{"num_hidden_layers": 15, "hidden_size": 192, "num_attention_heads": 6, "num_key_value_heads": 6, "head_dim": 32, "intermediate_size": 768, "vocab_size": 1024, "hidden_act": "tanh_gelu", "norm": "layernorm", "norm_place": "pre", "norm_eps": 1e-05, "positions": "rope", "rope_theta": 10000.0, "rope_fraction": 0.5, "qk_norm": false, "attn_scale": 0.177, "bias": "none", "tie_word_embeddings": false, "parallel_block": true, "init": "normal", "init_std_qkv": 0.0417, "init_std_o": 0.0, "init_std_up": 0.0417, "init_std_down": 0.0, "optimizer": "muon_variant", "learning_rate": 0.00806, "lr_mult_o": 2.0, "beta1": 0.93, "lr_head": 0.0051, "max_grad_norm": 2.0, "warmup_steps": 200, "schedule": "cos", "final_lr_fraction": 0.1, "batch_tokens": 32768, "max_seq_len": 512, "doc_mask": true, "train_tokens": 169500000, "max_steps": 5173, "dataset": "wikipedia_en"}
MLP neurons of a small language model. Each row is named by its layer, matrix (up: input weights; down: output weights) and neuron, and shows model dimensions 0-191. Each number is 128 + 24 x the weight over its row's rms, rounded and kept within 0 to 255. Numbers have three digits each.
Before each neuron's rows, "fires on" lists the tokens most often at its 100 highest values on Wikipedia text that the model never trained on.

fires on: "ublic", "al", "in", "am", "il", "our"
L4.up356:126153139120113125142141164122112086139081123094113120125170163158148151148150135128108120105106104110145124102119149107135152132100126116157133137072124151120146165150116125102116144124147178154133153117203152084125133074125112105107126118136131103112152075169069160149140117151117123131163147103107096110150126118076136106124107055129162096118134122129159114130109103157109133162151145143144149117096113102147119142140100138094106074102128167146116134138144109160146169131125135100112182135139114116108144124138095118133119129115136160148114161148093113171117171141104124147
L4.down356:149125108126101169108169145121140154110178110116107116146082113100116157075123160160134139114157119107111131163119085150179164154144113137098077161140174126055105136144109120138121110165103116084121090171076149159140126144151129137132107126090158129124126171117118120123149129162114154136101103147104141129138120160138127152178112135154122104143095140139119114149108102108153136125129178109154112086132119163125146135134147138141112190161095116126146129106137123113096161119162121113106133119115134151114127105102136170096096143140135090136124091116127138120120111134134126066

fires on: "ed", "uch", "il", "ip", "ated", "r"
L8.up101:167149140140116141145113141137104142108129135109139102086176163167109163172132151181107081169112155149146129131127089133136144112106111114110149103082118134121126153126148119099123133111102154138167078164147159147138124140125103156119153123131138167132120124161123122139148181142156151091158120109124107139113122142143104115137137115153098137129095136132135079156102111113102145096135130124143096126116137136155109098155125135083166162087128177097152102124149109068082116104160069151101180131092111119141118110128123131145112159115149109109126081169123128110120134114091156131
L8.down101:114157117148139126097113071122088101157148113097154121144115131135117077135096110103120147101152102122117124134113111116056113155139126136136121115121144104124112139148157127112132133161090126135118128146141161115156140169181130120123147129178113102139144110157105126149153160143130098146163101097122128119129105115117153090119181119164187117077127146153127163113135144134134135106149105123129153160086099179130124170095152129119085181126146128124125155141109097126090105123099165145103105128141130130087133146147197142117094095117095116121148142116157115139141177099126145158

fires on: "s", "o", "-", " R", "g", "n"
L10.up652:119114083125146150140132098126132108088087125136113144118129133125111088115088121130064130128127157096147107091102100161149111170111117133114132120171145136143128115128132169148116133119089139118117115179146134116101152169106130115141136122158127142115159083123100094150136157115120159122121147111149125152111148078091127167140142102125076144145113127111110103113124155140139120141125114102098111118111167148149100104166134136179128082133149139149133128117139150136186115186147125109113173120058147092157149138158149160129147140076113114097155115157137170155131171104149116134
L10.down652:101102149119126119153165140180087126126110163077116126119109167142100160174132150058167131154125152081128140154117114156132125149140121133127136172153108140127133107104103128121141099140099123143124113106094147184144170118117123167115131100116100065134115173085128144127106107153104132148143143154129103150114099102145164141116120138125138133094144136139121136129155179135111108132134135133173117142103129111075114157130152141104084173146110147120141112154160101127110092170138092102124086115126128129135119136138106160113145096156082098105140123104153128135164144128150076123

fires on: "e", "ly", "ap", "a", "er", "b"
L7.up298:075050120089121164147152144123146163117140138115116123141112088107132086152116138118142115066176144105138115124140111103093125107129136139132161166128135126078159122120136109104112108175122153136111153119145158153148126114148121140104139169123125113125078103120131131125099127168113111148100119148185126118135126151137086100127135136129083145128147152108173167123132139072111112147129163160168160131152096096157124092125156140148133130101142137128138124133103160105134187158107129121148145094123106143160122118133132118109171122150114070130127116104125080104141121095092119157
L7.down298:119138104129129140135165128130159157090151109116134160152111145125136146146101116145125120129141106142119119132148151137157103126137123145115093144142151102138089120150149178177130103109100094127096110169110139098102108121107139156115140147135081111143137135110098165137165167135110163117106144133162159096120079127112172137125149132147111106114101155128129085108099123103163195138125118128121169143156137132074132150133116101143105138199087117119101144146131108127122133094100131143152054080122159088092118155077122114153102138104100163158134139104146123141145113152125158110

fires on: "o", " v", "ri", " Jo", "ight"
L11.up187:149131155087164090140124149131094133133143081123124134161121113111136129150115084099138132062124121141128176123083102160149153105159101126109105152115172140154159135084177119127120156119102145089109118146107137105095107147166143147110095115122114130118070133154131100144133123126125148128162121151143152129089135102117122142126148098132123115104143186124083127137118175142124083130144165160114121133204123155125141139124145091138110142137126125126130120143137132098128111086115142133128097161129123088172123121106103168109143147077106128115160168138150154140128112146131061139
L11.down187:088153160120076116111091133122151113169099074116150122153116085123154135181150138149134145112101128137101128130150119155170119156176125133139116144126147092115122137121167126134137092137138197143128117141076144147132118130129101106138114091164147076128125145166149143120110126123116148136100122083113137132126113104135151118141137170160134086163121102108132128122153152143127119108105163142123113143178092189181114108118102107099110083123149147128112142160126115130101123084102130079093085125122121133128141122146087155148103104119131172134116138107120173138146144150144094146

fires on: "id", "le", " would", "l", "ight", "ust"
L7.up430:113161113138114108150129113119092107129134136129136100134090114127172141159093103144148135137132105127149113123135178136098143163167115107120110138152180130091140140125105110097087133139155093120149126095141107132130096129103150099138142133158157158102123080133132115176132146111180102159107110080137131092140128132164136121111084138147122174108118057127113143091120173167093125113131085137135146165115103163134127141099099115168133118069128133134173135104155090122113137146101125120138177140145136125142158110133090103108164103132150075152135141132099120172118116104119121118
L7.down430:121109126105125096171149126174136148105135126114097129131080134121154135115157103143098148163132133109118121125132115132121106150097156105116116158083107109151110126196142141091095128109106133119144126137160156155097144100136173164134132109140145134157132142183092164100125121144122134108125159089137105177118172112102096154152119128100109109105127111108170138108145150129087120136141174147132158119115137129189090135125163132120150115123159095122112106120100137105113116090148139158104108129144085111086121181166109123144124128138157184133114075107126118134095125104166119166

fires on: "ild", "y", "ed", "ent", "er", "ec"
L3.up576:147075117154162139122120122099135089179149125090110133127114102121107146134121139174113134109134114129131127152109147172135143131136148128113134153108146125126108088119145158133142104100161136126112146114116103107135151116158094138105118114130107104137103089138131164135087076149086185133142150100145105143133151092136092125173124164128093110141085086188138100130162086093154098112091111134120163119123139148155143091123106144093104160090136134133100147179127135160112093164192134135158168107155133140149128133163117138144120120096158100106143120114157124145154119143147128098
L3.down576:106059149096136113152105151122154114111126129114143151185148142151130130169147120125094117153096098110147140117110108112144103111146131159113121134125150134178112114157117102135126148115153145170129142149080105141123152123128110148135129102162160108138148170152078090111092052146118145103152125115130138143139138164150142125157107070119110120125102108161111082140098113137126080083126119147154115137142160176124149110138120137123111097163101136146098146130101138113134170141182144136114122119147138081122107111140074164137150138094141146137149104123151149137109093137076134129

fires on: "ond", "or", "oy", "y", "et", "og"
L3.up117:097129143118096112141125143110087138136117127102170140108113166131139155163104130149140129105145137140146163111112192097117115186122102113128105146136107140121119071136122144131122152087140085119120140156109101099069131127167133107138162143174122142147126139117161133093102124170117159133134121103139151140149176108147142117104085128131131175170129106126113127146123139142144134126106104121109120102126140077170136131132098087115122156132139129116132103102077155123109079126125100096127144137093163102113116117148154148150130137122189135203155139161169148094143118115166114138
L3.down117:159155119096122197132174105106137109176105112114132160118103141101060129105099149130102095131125138111094091087153116088179130127144142123131164113103088120122131134102133108181165143157109110080116140160124142165090102101124172139129152113103131165145112121113074149148148154134105146119119109107125141135118110111140135120124146112075167126094120142112115086126169143170096133131114130138116101162099094123142114130121137140124119155081090131161155137146114125133123158148114125110156139132151176124162100138114149158109147149143141140112115164175099152133149126142123102130

fires on: "y", "c", "g", "p", "as", "ad"
L10.up715:132094104111093112105102116170122156096138114125106159144160133132149093124096107147160088172123123160125140137125160116121154090151126150134107135162089121136170145131111132125122121108109088120142121108080125123139119106117109095144137188107137151149104148134085155140149120134172082147129144144123117165141134129148086145148118156132112149189163145128151104090121143150128096140150118161152094114163056098144127124139184104125160099126120139156149101129086135089126133142157134109094130128122152095148140119072154098113126153127147110093172127151150122123128088102104153142
L10.down715:119115071107128130084144145155122087151120144113141113137118167132174155139110095114101151133150101135130138109153115150141142126142148107101119141134140183132143114113134137133157138100128114140169136115151100111106128109116116125129137120143122141118120133118151171092133160129101135142107136153132127164164131143128092118101066137114147127066157152161143103192146128175147157104129113095153148123140140086095095155091115175124168118147113110164112105096147109117108126102108129132106087156109139148095150140116116114057142109129150077111193169123171133117109115126096122136

fires on: "ent", "ant", "ist", "b", "and"
L11.up160:095123178159156107080110123121101174141122153137113106122118115117152148162111157133172115124165103130119152114134181132129133111170123090132116119134109139121094144144086139116104152110115103115150127120137120147105117094160113152106169164075104123101112109121155126130129083153140164109148111124112136074127134110207187114140136132142123138158140081149099133117130129116101134133135115148113124117116131126116128116151149056078152140112167086118147170136142145147109084139161100152118130125132123140110102111126145082103145128121096154125183143096146093141118158118146131105
L11.down160:130118118114128114130137141131175073144137100116148146121110136179090108094162154130086158106157167092143179125126113167083125090137107120117141107109101110154143105132161170119135102158154098145116124132131134142166132164105092175136133072111136132154127084093124159125106158148190170165110107140150184130144143098124130079153128119128108108147148157093114120116124131135123101119132120114097163115099175140135153102088118167122138138107116138140165125115093124113165150127159133104129174147098110140140117104112130136123120139116123115127103131129140082140081125104112106156

fires on: " and", "e", "ed", " B", "le", " H"
L8.up593:115139117117168116127153180068115148141116081092116139102149138122103135108159108191134103139144125119132135140122157138108106130110060137132150126094084138114172147071125124117110141124088118109101120121130096143133140138132110094183110160149174125087134138115119107138139176131148097141084128156125115117116128138170106125128071131112139157138127158122138167144113128128160120132109127122121136122159100116162167092122126119116112118112132150162115158133160181141124134104110074132136152145144126160163156126143117105133060093153152146123135149102143110138127123099064113129
L8.down593:148152159115139110146135169149152125101160103153169148121106146110111132183144116138085119133106133099136124103156117145100125137097128143118131126139153131113104134139153116128161118129158113114127138102147179094088118156087156177118106128084109132140140125146135072166091155129140139129153150172114094143095149150123116152113105129145163122140054110121121147165163104108112154159133123134096146102118127168099124114068143095112157117137152125117134131141117100137088083133124166121069148113110136124116129100115133133120143148101123163167163131126124137051145152129149134088

fires on: "le", "l", "a", " Sp", "sh"
L8.up504:127142114131105131128133122114136081106129135120126138155109120137120125145121171108157189110127094128160176157136135107151098110142166138095136167159167130123162160134104120127103136135103128127164159130092110110089186131138184121089106163140127140126146123125168122157162122113174153133120113165122114090114132161171140067119108137129128121166125117128139145116084151121080162132147078158115150187138135137117145124136101136128132110101075132126115098120071119128113102103141137166131126110134139179134132131132148130108139100115123085084128108106130127178076130139125099123
L8.down504:168118096122149105140139155139109107095092139110119153101119127093125119145116127148143090125088147106098105136138136125109091157106138147155121092088102157108123088142128130116126137116086148127136117130170147128204144142111137139166135155116146121140126145152118174127108148139139121110192110104094146146095111143110119084186136180105114119113119135152104104123140120151128138082158080152107107122131125099132060158147170107107167127174125123134136127123157155113147126153121121125129131136153124159161106111106074155079116145154098143167121095103139161125091151133149124143

fires on: " p", " per", "om", " P", "land", "ork"
L8.up375:103171086118165176152083128151101105128114132155110119103107163155131148162103087135108125128111151148127182137100141081136086148136131134159154138146117142104146126105095111121133135128148126142142132146092144171144080126117121125139112109184109142119113110122132156153110101148151138137102105113097112108134154123152123097155136104127147098148126140177121133132120100127092060162133121126121134127135133133120194100145167159132111171137110128107144129125124145093136136116080117111103084097133142140118083113161117110123105170151197094156125093153116170129140136094094129131
L8.down375:107068066101176128131135093128156117157095165160136127110118132104102162161122122117147097085082162113142133167182125124135120134110136170155133114121086135087129127138124102143130112149164130079090083164116126122141119110092119099111117085098129134110154153131139163132137165162128155134108139140098098169104107121146135118140128123095138146157150120042123129141155149163130109163154144135115166132155117154135127151110136114143125169144095103124114106107115121099136120121138146106179119150101131154150155120112131150114090120119098133109149149153123126101156145169127104116

fires on: "ist", "b", "uc", "du", "m", "ep"
L9.up440:095142144177143118126089110130119148119107130110138132127147121160127123131131141143147141128159154090079141168148166125138119078135103116099116087108130084166144155123090121101138141133119087149124148118116132156125139085141072111124155141162172127127124177097095130172111086110148100120147117084158120125119141106149155082149099163116182153117106077125148134160129114123152120109151105137100138111132153099133147143171099097118167072079135114122158162150145117155124095146144145114108148127114131110125132115100119109110116168147078144144140125100114120108130158161158158110
L9.down440:112143125121143098117127054137144132144157112160088148145122078163129136129134128168172118138125164064145140162103099149139084197128139090099125135118105072165151120142162117066112122112115112108156141105118134150108122106116114144108129125109142160127151141130115121100117111118135129128107165114129162113091148147134177097147133119150144104135155110110140106151140128155100162106155130124092109118119153163123122150121151116112145154109136119117161172131122123152109115084085142105165160119164135126123157097111131092122146166101103109175121121114107084127155153165118116157

fires on: "\n", "ust", "es", "ud", " ev"
L6.up194:170146147130109084098147108121129095143108132128166156137118176098163112113152115148134115124154150077135133112148142117092142129117123116101113095080153150075135149082152119133118116101155117164138118155096148114124099122139120189147134103129119099117110110164105153143163151165108093136150135126135101089111114140099151114122129142103145092164107155112117125132149138095127153115128115093119146167125094152117193104127056134134136082158182127138104148111087099127145180126132150122161166122121123102122102165120117146133133118137093125093110141143168139136124165135123131098
L6.down194:127138080078079162121134131143065091167171160119133098127102133149114123156113137148166137160107142135113143180129128105160120149115105130120153137095103154107144118110127136099135136127129128128099138119132105126127124162125121107147154119125124122159115101178149117137137141132125126117145164167103085129095130080084152101170084133110112147136115150158154137150112152124105161129153106144164105176103136128107144099140084138129132134116142100089114104145080136153188079147122107133162123141156169080135094126124098169161119152137152133143117109098121129117128158132103169100

fires on: "p", "or", "ost", "t", "7", "c"
L8.up394:161101106131131131150122125132161179128168132138129096119110127126154152134102148102175148156163128104123116147130164145144114115101128130155123131116076129130168164127123197109126112106129124095116106156095145131128101118116105126113162143117036122148164150093130112119137149126094109118093145114144128175141107130157086168125130151105088099200125154125144095155109141149145117125082097097120110149127096131138144156128147092129120136107113099126134169128114116134148120114170143110130127151147125085162152124138135143145142100095112069129174137153146104079136119135157136129
L8.down394:146131145157098102145106152113161109130145082137155095146078119092161128104183145118123096095102134098113127123115138156123121112091116134125126110091100175124163135128170170137129113139122056098149131151125122136153129120111095114115141145139101103137140129107114126123145114121166131178162131102131156160126062160113140100121127164080148127109152115098124103110142156137114177133148105117159122090177176119120133122124133116099178090135123090111135138137175144143104132100108102110106108162104138142143139085146087105134121164135154151150159135133145112144153118125172128116

fires on: "p", "n", " qu", "l", "u", "ost"
L9.up229:149137099137111133153122144152108145167146135118105102106151109149135140122090129120121137148155146122128131143176127152117102116126115140131156146123086081135093100145123148155104090084131113103150069115131127117140088135138144102129128107140101149133169133133146157147117117108101112145176118162134117162151127071134122161166125133133087145158101110080143159113110144158137095118082076076154107120131136119120162180118138097128104073068116131135148094119173124107132147138125125129157128131136127114155161120161133116175136143129121095123159064162185148127119104116141132137
L9.down229:106121120104122099135152133164110129101134148171106115129130133102100152106160117103155058124161142162156134097085110105131127116149156111134124097134102182131109152137152147124113108127086126154163134116081130100106120127157093111111085112129152128130114152147115108128138133142145195117093094102175128115072133108129152133132145180143162121115151124121113095139142121169132196117134114126151117136114117160158117093142103123133173102159117158088140141146140082127093127135143138134150141099132116160156118160103102140144134102140117164081123140119133096168168097092113116114

fires on: "ed", "ated", "er", "v", "her", "own"
L8.up237:159131122083133170083134085133133130084086150142145121137145148138130103116133161175084090098113149132132120149118123138139168131095101104111143123134118105112140126108138100112097085157134150120138083123138148159113148146132121127110178130081164112148115143105102136138167147168088179163103105131150111152101164123121112151126128127122116125143120130161079060133135142152144103126115153113156162061145106119172129128107170157149150119108144121133106127074146080131105123175131097133124143158166104130151110098157150118155147147156151147142142118140111152119115136139127125104
L8.down237:128135110154088118143111084099140136151093130163125116103188070089082134133122129137107158132123091103091115139185164116156152126105156157087117121072093151132081100161151141146133143140114137138156139168113130149128142117157102113128167107108153129098133120174156164136138163136110135073163122122123144163121126116074126120134144138078109136162155119120158112110147128132134119103105109118122149129088153123130109134127110147147115145111105122103140130133156076128157092120130138115177144130115125183147134111107130140113080133112129116122160129174142147148128182127112134092

fires on: "ade", "as", "es", "ust", "ther"
L7.up655:144105172128085155179128087115160111094151150089135106103160107109120110123145120157096114141140156116155175100126139131116163170113111141142137127152127126058144071135150133161125143117135151119121121156120125066097116162116101199104124135128093151147105087114182113140127134143155110117127117120109115090127132154106094128140117151116148120124130122177152095136135153154104156127111124134147177157101126144131104112139103133133133124158135156125155143122080075103099131145173101128179131108141109127142074140096129117091152114148108122112152142157120149125124159133114123140
L7.down655:117120120167105184131119131091116128089123151127169142104122107116109166148140160124105100103114149112120126111108114130150184105113112143074153151152126118091081120115127154091132109118143118144140147131148117157124098125100152122137120127141162111156143080121153158122118170159150094148169105135115147141114113136126165145170081129119127131136091156110147187142122125119118151087182110150114123123180094145139122135131153104151110127102151104156089148131097175122095126158133174106132110132099103134075106106094091139160097115125158153123146099136167153112131086152123146122

fires on: "er", "s", "uss", "x", "g"
L11.up303:156149109097113114086172138153113140083129171112144118154107096115112119157062164149082115140110149158153116125105089110150131157117125109102120091116142125130156142138158095169161155143094118127138131118163136175088126127138103158120103104154062150143125091127154126126102114133133116128115118126124150139106126131163149161118143143132108126119127115110068123172090112132092103148119153095091138135141111121122106110156158096105119118107113128126155162119073169172141147137168133134137132154150144150131148106159143117148133151111110149132169160153123151200131133106153102130
L11.down303:109112120144128150147114090147143099114164130135165108153149168157116129163146122114143140135148121129099148126137136162131127100142131164126128137090169097099095152126134159080201121119126158177183108139135090102148087141132103128125108133097095123129117164118102126168121096149122135076123140147104117147122127143110073119100087123085140143098172161101151164120105144146113156107154113112097116150126123184129128154104127126148119151126110105131100119176134095139106127150130159088139091132125148130168136123087118145100144159113136067089151132116139103151126091146135137113

fires on: "y", "or", "em", "ed"
L3.up277:119138135125120149136138156132111105152171162108137129149101124106114113128158139176091127105134125126172146104109157170167106140146132176081116136128154092103115102122137138110166146145135147072100148104108142097136149136134146126120137121102158141143111137141141155143112114141103164121132155158152120102120153139153135088091106108148108100094158098124130082158109137138106083122127075161102126121182143104114135172081101142135170122100124147096098103131117104126057097097138146109115166135174131107111103113172098103139130126149126139136140133099169124114120110108154139077
L3.down277:131113123078162114140177154154137124158124105150149136145148120147159131133130157126143132148130095126122170140100137139093121117135109113127131130091124142108120136157106172172119093148108123096125131111129119139113120119132140120146150099176128150118119144122141113063130113089105107089118117126148121171152131128122104144128105128113107106143151125120136099145103116115108140116087166154186147148155131164168124108173131144118093135102128109139086139050087114181150155122140165093127142128128129096088123145129175088113154116089128146089133156115079150140119111129106117204

fires on: "es", "il", "ition", "ic", "it", "al"
L3.up728:114133094145108105140130143146120104094112132111125130115168158098180135140128158121099108121119112118087160152115129116151145102089105166232173093148078130119141167167103130136122146168136127169129153109114087094106135127150120114149160104120136141118100122119125101134140110117133115140090155121119085093133087115137131119111168057109135100151114160174132151132098141153132155111139181101134132109123122113137154138134118087100103118168157120150121120141118130158147148138135138097066164140082139116125125149096137125119114132130128122101145078117126122120101146129137138133
L3.down728:091153109117139158085112152132098131142144144109110137142081131100127147132154133133095068156103122158139176097118110097121153135081154133117141160116140133128134124147152146155131112129128142124087144151127153123038094063110114165137159127155136129129135164115157119144090153133117100112115124093137095153138178126121125120143140117179145158128168129135161091135120143123118119090138157092116110109124149094164106132092134093144159097112112112121138148127147122121141153133174132099138144126130100153096164117110171112104124105067089143102129130134149133144154167164117107121

fires on: "o", "u", "a", "al", "ri", "r"
L7.up268:119085135129132156122139152087124152140141101102154076160169134124132125149101097126164127082162123134111120161121084134182133129147105120151121095144152120099114143126130097136113153137109127145138134149133153095131108117150097150123101149099087152106126159137131116147090103140164141117157158112160133127088115119163145103110105139152108155135130124078161148087098155163124131143184131124138132152122109117116116119131077097127126103166143087143098071161133112099085127095178131123133098137135122117162146133093110166150137152130181123138138182076109108157130158118118140129
L7.down268:109106128168156145115119141101094084110054092102118112156134104159128175137153129138163149094087152122113141143093129177157086141089146115128143159090135116126159096115112152164125131119151171121104115145105133135126118134157146123113082123127114140136138160162146166154100139148115089121119123135148178194126116150103121091120130115115144090129139130101144146162123145107073122119157092126177129121149113173133113127136126139107148116104113114109127111132150095108145128112130122120204131143112149171151110133108164132093124105116102112129136145103141135172106128135078124136

fires on: "om", " |", ".", "al", "ame", "a"
L8.up156:146160147127132145105137158141093128163144148144118093167134171132120105107156144130097143129123152156167138170115123122169092149113121122142162087131131131125082144113101125122132083146120155117122119133158159100116142099125103114144089165122144065135134109111091093140111147101145118127124142123124131137087125138139160094166158125164085126110173100131156156101155109142108117136142154123160102122127093131146136128195101125121151147158078140167115127119111081136114138148146143105126099167102104113081138137139109152101132096154155133168123131118148094187110158093107107085
L8.down156:089127147188099117155118158093120132112104126108138089133122138089152109148106134120146092103118125123135133136105103152081129125140170089131157164136137071142129179135161119170128134114129139141134136139070111110146096111141100129141141129146095152127104163138128129129155089144123105128157130101125176144130118127123150132141137135137167125087089116128134081142147106096176181157117113164144168101153108178111111113114126127169113140158173133119101117132122144114143152088089079122145099128127136105160111127100139140130122155086141158107137167158132159112095103154094086130

fires on: "ed", "o", "ol", "e", "a", "s"
L9.up542:120089109096117144169139157128147114128138103111139147106098124133096142151145154105158152143166197136124075106104179105131120145084100112083169162161121087126136134110134121128115117157075115108127113124144135146126111122135109124150138111126112106111132132137145138141165155126130089110116120131127122118111123144124109150131129132136090135149089175159121128111130167104119075174180097159166158115147118136149107092136112102093099143159160130143153091170140155161131145114102129106127184169123124108137142124133183103139094115116120117107114133101142103151117104057142108131
L9.down542:128173131116111140085100102120141148113132114147092113103144114145147161128124096087088102085127142199156124145154120145108133103135157142128109167112162114145133135141098150098148108123123138120085111125120173092119148135149152151087123178107129158110102136143098095135082112113106180130124137114171182122136126135130145117126123153150141147130125099125152143116101157149147166150131170097108150126076147135141105100102114124141146111105133112172103110114150157091095125170100134132126092144106141145114110140088131094137148112141133151189121131105097115141162120190104120103

fires on: "s", "es", "ed", "y", "les", "is"
L10.up67:146111112126102129154086134135143154137098130125131134112115141083139137136118184138169161139128171167121143151054126104161074112103117140096110120138153139135103086141134088119150183128102138146196136111119099168110085152130110123136122131109118147153102134106160131124140162153109109111084116125156105130104116130128077139116148174142111130134115150182111132105077140108107125150141126140098117145161115126101141138170128165140142112126136111150138124132080152146130120134136117171125097154125148134135122128119126123129102135124171144068181117091161118128116065129151131135
L10.down67:099113081134134131104131087170150061161131089121097082134135137121134131163160098156136127135160147156089115119157138104095169114149155123157101148165130120084144205130114150137138108137107113141161171098133130116124148111139148103107124136119121151150148082132118109119105092148147158160142158113141141115136141146111123136119139119126142128131102082098108176190137147095125171120106121135122089129094140123073113095126181141125144171153133127121141104133147161111149136091150167100103148127104121113138103124131129140114118134159108119114121119101121124160106117176137081124

fires on: "ir", "o", "p", "er", "et", "or"
L7.up625:093131149141107160077123195118084175143112112129140175120090143128111145142134104114136124094113135135111128129114145142116106164132073123072141116149139144106096107151141150117124140119106141181113113099161154160118145142143157141140121161135112138078100087096145171142116111150108053130101102112091110104147115125143156150091118150142149139133156103112162135124096165140134149180107126105128124108139106159131156086178115100119142136114105135096115114122120144127155141146095099070138134138132129114115134136152152147118162145141127130145107137118108118087145126081151080123
L7.down625:173117123137115112126126101108134102126157168152149161121105116113141129119114156158080135141107165114140127106137100160146163122141118110126133155088101128141140122127117110122169142152115157138150110112138115140127129116124108161090157100128114108130145199102078101158144142086117160142115116108120173123132132158121137079134134103132136081149131136111099114138132108121122144146094150105113126129134114064142076154106129181086157143106131142132116101141107098112109127129125152094130120143172133145133120120145107152167114086156089177176160075152129132166170103116124148188

fires on: "s", "le", "e", "ix", "ine"
L8.up612:136126100127152146133144159125133134178074142129119153089107106105123100122134108060147136126135116125152115146124114112137152101165135110120121129117119146135127134130123130119085167161070126108174155161132120146147132101113104107142098160134151130123113130101105101138191144114115136100107100121133140113088155125105114116150158120137134104111093162147148129084086101113140110116126118156158144118119129106144151112177077140141168099172163111108111109139104091152089207114091132111165171122136124093149137120156125088148111098134157105127133118113165091107153115090135149117
L8.down612:146089161157136144128136143129145111096116149180142138102168123122128157130144140154104121122135154086096127150161130120103137144098132161125148171111101150128161154137070117148103102160121129097112131132134121126124167149105149121084168142101118157097172115154076093098098134140131156111131127135157141095123123142109129137109130127132129163097169121109117123134127156104141126107158118084142145108078080118137133077093105097104133120090132151137136124088112140149104144123139075104130085152123167154108131131117107198132162146123134135152145147154145126151090080182107133116

fires on: "ur", "our", "l", " the", "in", "act"
L9.up729:140090158105143106130152117153153100151137137124099111131128112126119095106155186133092135137131101103151147099123122086147150139120131109071143150135106093074141170161088114101161116128117120129125125145151149144119163082135150102143112122137107143082145082100098139093108128164130120104103129125117158094155148134148136105180109122121132112103133142145121145112101117178139137128109123102147163128130107077153148145150113170109084137131149153113126102192107119166114160140090173103139132162149147067140108127148151141149116141115158148119085120155150131096139081127110127116
L9.down729:085118116130117129082139140141093116123111146104145152110100163099152125134107131152149108149069151145134150130138092190159165191138111147120177135094143122140174150123109160123132112206116104119129098113150123129095102087154130193152113137154154115088156129112107146130100132118154134130104099149138130113097128122103085151112129142131145142128156149133141135138101137088127113106101100097131082120154112165113098120159106174159086127169133090137136165119150167119117107126111100095149144123100128124119114126142164160114112160134116148134111158083146143113120118116134116130

fires on: " p", " P", "p", " G", " and", " rec"
L9.up454:070153136066130126113133100159126141128136124149113125118146092148116113129086075126118114139134177186124174126131142148128078100162132129166114130117109145147086096161065143122153115132111182098092135157088116104140125108115142166071125119135157129114145142098107135117125138107133106150145144131108089120153116099116114135157111104135141133139138110132151102126137146118127117164118113153119120143140113178100152142115175118120108125151153105110165173100121144103125140175127173141150105107107135104151085158137127121189129145106112094151101134142153162109122161104103135111
L9.down454:182094121132121119153135101160134159136131123113117122092128140099103149138150164109151134111102123093138106093143136156120074153141163149116109099169095149126136143084116166123115151114118115117152137121169127100136108127158120133134101111100154102162152100152116113175100150117154167114170114126078152142119173133120057157124121110131116135154195097123144119115163120179099131144165142120144127113109169130127081095132098118135139140106148087135112136163132183096145124113116139122112152132138125117119112160150153122123078105156116119141109168108124130146105093127092124171

fires on: " found", "iz", "ult", "ated", "er"
L4.up625:116157126116098141101160128083128126126095152109124141145145130108130161125114149132159105106076132121114132128142129110104140094099089124148156108123092091068101100148125090107088106151148115111150096151130149152157144154118127128097110164151156175140116088141105105151118136172104147127142134126128114095120136118137108165166087115153109106204163105130110105103105116096161094125169156165172131126120133138173106115100122113157179141127095149144110157139110110117128179168139098135108122143148170103159093114130103125146135128143145088127163133142153130152134153140109130107
L4.down625:118148117099068119069141096105161126128169126136121123111126111083110132110154150161136160092137131119092150174157126146147112132087174176126142148130118130101096116151144100119135123128117110111121063155132154123132139146134141137122126076152122103131152095163122164087140133107095119124137144146120106138122102127119113121105131121176142134119128097116093112097146110137122138124089092163146117148106150115116107149139184127200123153091134155186116150153159115114072123133124116126165179110136105160100118137178123153131129105131111141139139093151154135160133134093127133111

fires on: " or", " col", "ant", "or", "p"
L6.up123:126113116117089115117124151110151142139099093172141132125129137123119123109093187147130108132150135141158155073115104177141158149128110167135143132158093138117157129115107151098124151123111129106141132140128118138187105123133133160158142115145128111151166150120130137143120171118141135109070154082110148125084110107168131143128161145069105136162147122122147109210090117163120184125134130129105103107144137154128157135138131081115102099070132160109116083134122116100107130134088101144128114099108145145099110103160144122139146119137141094134126141164118143099077157125104154128
L6.down123:141173128134133120091131180148100126171110145151149084130055148093119140111133119154119157154155122136160140103109113135112144132072102168166074091127129140112156147137144125117103133130110105101143090158163111140177131141117130149142149156128137093113139130099137135116111172101137110137137098118117139100108071125135117168154160133114146138141104111083123146145129115081127130102120099155121107100125139140141107146114130122124152153105140118134170088117175195105159163088125106104108099127115116135100163115144115068117179129124130112143128111171117116121146136134148128155